config = dict(
    n_layer=25,
    d_model=320,
    n_head=10,
    n_kv_head=10,
    head_dim=32,
    d_mlp=640,
    vocab_size=8192,
    activation='geglu',
    norm='rmsnorm',
    norm_place='pre',
    norm_eps=1e-06,
    positions='rope',
    rope_base=10000.0,
    rope_fraction=1.0,
    qk_norm=False,
    attn_scale=0.177,
    bias='qkv',
    tie_embeddings=True,
    parallel_block=False,
    init='trunc',
    init_std_qkv=0.0263,
    init_std_o=0.00372,
    init_std_up=0.0263,
    init_std_down=0.00372,
    optimizer='muon_variant',
    lr=0.0103,
    lr_mult_o=1.45,
    lr_mult_down=1.5,
    beta1=0.95,
    lr_head=0.00759,
    grad_clip=0.5,
    warmup_steps=200,
    schedule='wsd',
    decay_fraction=0.76,
    decay_shape='pow',
    final_lr_fraction=0.0,
    batch_tokens=131072,
    seq_len=512,
    doc_mask=False,
    train_tokens=569800000,
    steps=4348,
    dataset='wikipedia_en',
)
MLP neurons of a small language model. Each row is named by its layer, matrix (down: output weights) and neuron, and shows model dimensions 96-191. Each number is 200 + 20 x the weight over its row's rms, rounded and kept within 0 to 999. A neuron's up and down rows have the sign that makes its largest values positive.
After each neuron's rows, "fires before" lists the tokens most often just after its 100 highest values on Wikipedia text that the model never trained on. A number after a token or word is its count.

L17.down133,208,181,210,228,216,236,194,178,196,212,184,225,166,189,204,210,192,177,213,165,205,195,185,230,196,210,218,152,227,189,199,196,200,205,211,187,214,168,202,204,191,177,203,156,161,226,250,200,209,204,213,212,211,179,186,235,211,220,180,238,204,202,207,195,181,183,211,207,193,201,202,193,195,197,209,187,226,167,187,168,196,223,186,177,210,199,212,185,244,199,208,231,205,189,181,212
fires before: "0" 14, "3" 13, "5" 13, "2" 12, "1" 11

L16.down209,199,200,197,194,133,224,188,206,188,236,208,192,195,205,196,219,218,186,196,199,226,160,198,219,203,207,197,219,188,211,198,214,235,184,186,224,196,187,198,213,198,203,243,194,222,187,198,201,179,167,243,167,143,160,205,202,193,197,195,221,216,177,213,214,201,172,198,225,212,193,176,185,206,186,187,236,207,182,217,229,205,197,220,188,225,194,213,220,155,231,179,179,206,229,177,209
fires before: "9" 49, "0" 20, "1" 9, " " 6, "2" 4

L17.down121,201,183,180,188,205,171,207,192,212,237,197,236,179,178,197,211,197,197,197,184,225,208,191,208,153,167,168,177,191,221,219,212,226,166,208,184,188,195,194,205,179,161,203,200,203,187,190,204,200,183,214,222,195,196,180,187,166,209,217,176,164,162,219,199,219,178,163,201,207,163,207,223,179,163,201,208,216,197,207,203,196,194,199,187,208,166,205,201,187,228,209,163,172,219,207,205
fires before: " " 56

L8.down307,190,211,202,197,186,232,187,180,219,201,197,209,213,190,159,187,216,179,209,193,156,188,233,191,192,199,195,190,200,202,219,220,204,197,207,221,190,192,221,176,174,219,238,207,206,176,215,190,201,227,184,198,213,169,205,183,164,176,193,209,219,183,219,194,167,223,230,234,187,215,202,205,188,171,226,207,159,181,187,152,195,198,168,224,155,228,214,139,207,233,188,210,174,226,222,209
fires before: " " 40, "," 27, "\n" 15

L8.down464,216,178,195,193,172,224,195,201,197,217,198,227,169,174,129,167,245,162,196,202,189,201,211,159,232,204,204,189,176,187,216,222,231,214,197,174,169,181,198,209,213,191,201,226,204,196,219,200,206,192,197,167,242,212,192,201,225,182,203,220,224,212,203,198,207,230,180,241,214,220,217,239,180,223,230,217,198,188,162,203,201,223,197,192,190,205,210,164,237,162,185,197,201,220,209,221
fires before: " " 47, " Health" 4, "\n" 4, " Germany" 4

L17.down467,172,196,219,240,196,214,191,185,182,200,187,176,196,197,200,190,223,184,207,209,227,188,172,203,180,158,226,183,199,196,196,167,220,215,191,189,204,180,194,217,209,167,217,220,198,241,215,188,237,211,202,222,210,198,206,200,231,207,207,196,203,213,201,206,203,243,204,235,206,190,177,214,178,216,196,182,191,181,225,165,165,220,214,198,188,196,202,175,206,186,186,225,206,205,204,187
fires before: "7" 22, "6" 20, "4" 15, "5" 15, "3" 11, "8" 7

L10.down239,220,212,172,208,185,247,175,177,195,190,181,232,181,199,229,166,194,223,223,183,205,189,212,214,166,212,174,172,189,226,193,185,217,195,230,202,207,201,196,222,205,214,225,186,172,189,193,185,170,189,202,234,190,213,190,193,191,182,226,194,189,189,212,210,166,168,199,234,224,193,195,215,209,187,225,199,194,202,165,209,187,190,215,235,227,174,206,215,198,192,195,211,224,189,219,197
fires before: " " 45, "ran" 5, "o" 4, "0" 4

L15.down33,212,197,200,227,194,229,198,193,192,197,222,187,175,227,205,178,179,217,205,176,199,217,190,190,221,218,221,192,233,207,198,224,205,202,198,168,212,205,188,188,202,187,180,153,205,173,181,197,191,184,226,190,184,184,200,221,180,178,221,194,184,166,192,210,169,209,222,215,201,207,206,196,177,165,207,215,221,220,188,174,190,188,221,194,206,199,207,230,187,160,200,207,232,219,190,246
fires before: "0" 67, "6" 6, "7" 4

L21.down270,212,191,210,227,197,191,194,197,166,186,199,184,206,190,198,182,192,206,203,190,152,192,158,212,198,191,209,201,212,154,182,214,202,195,201,201,173,231,204,183,204,225,180,195,184,187,164,199,177,187,155,214,203,223,201,196,153,201,232,236,214,205,201,235,191,205,188,183,226,196,207,203,221,185,184,212,200,199,207,208,180,199,197,210,211,217,238,192,218,172,203,226,190,211,204,188
fires before: "4" 39, "5" 30, "6" 9, "7" 7, "9" 7, "8" 4

L14.down350,250,188,239,214,186,187,198,199,172,208,215,208,200,181,232,196,196,209,177,188,163,246,187,209,228,197,223,212,203,171,212,205,237,185,170,192,209,198,194,144,205,176,192,198,214,192,177,206,189,173,203,200,198,236,224,182,186,196,226,197,187,180,216,201,190,202,210,221,203,191,202,195,173,217,179,220,204,188,195,159,193,205,213,230,224,210,195,205,225,189,220,233,192,209,230,209
fires before: "0" 65, "9" 18

L17.down474,195,179,205,196,177,275,238,152,234,224,225,221,223,187,196,190,227,220,215,222,194,188,190,223,166,185,198,188,214,228,244,176,223,175,215,189,207,225,178,189,180,169,204,210,186,189,230,226,211,228,204,209,212,208,188,170,196,188,177,220,171,173,211,231,210,187,216,209,169,149,201,174,188,181,181,203,270,178,187,202,220,210,206,184,190,210,207,194,193,222,227,226,205,172,190,172
fires before: " |" 27, "6" 10, "4" 9, "1" 7, "2" 7, "5" 6

L15.down415,194,170,208,212,201,212,196,208,195,173,193,215,203,191,213,217,182,187,189,201,205,200,213,179,183,181,207,198,194,209,213,182,229,182,203,186,197,221,167,217,201,191,197,195,249,197,169,193,211,220,219,167,177,207,187,176,193,208,230,197,192,179,229,210,185,191,197,201,251,209,199,204,158,187,192,183,190,185,194,209,175,186,224,218,158,215,204,195,193,207,186,198,161,186,206,191
fires before: " " 43, " the" 11

L13.down209,185,202,225,186,160,186,222,183,222,222,190,217,175,169,196,173,188,186,216,171,175,204,191,204,215,175,203,200,213,179,205,146,191,182,182,205,205,213,186,197,228,200,196,196,158,221,209,195,184,160,211,220,172,188,164,192,221,211,205,238,206,192,222,210,211,192,186,186,233,235,206,239,196,192,241,208,220,180,194,165,204,191,256,175,212,190,201,202,204,227,208,199,182,217,187,213
fires before: "2" 16, "1" 14, "0" 10, "6" 9, "4" 7, "8" 7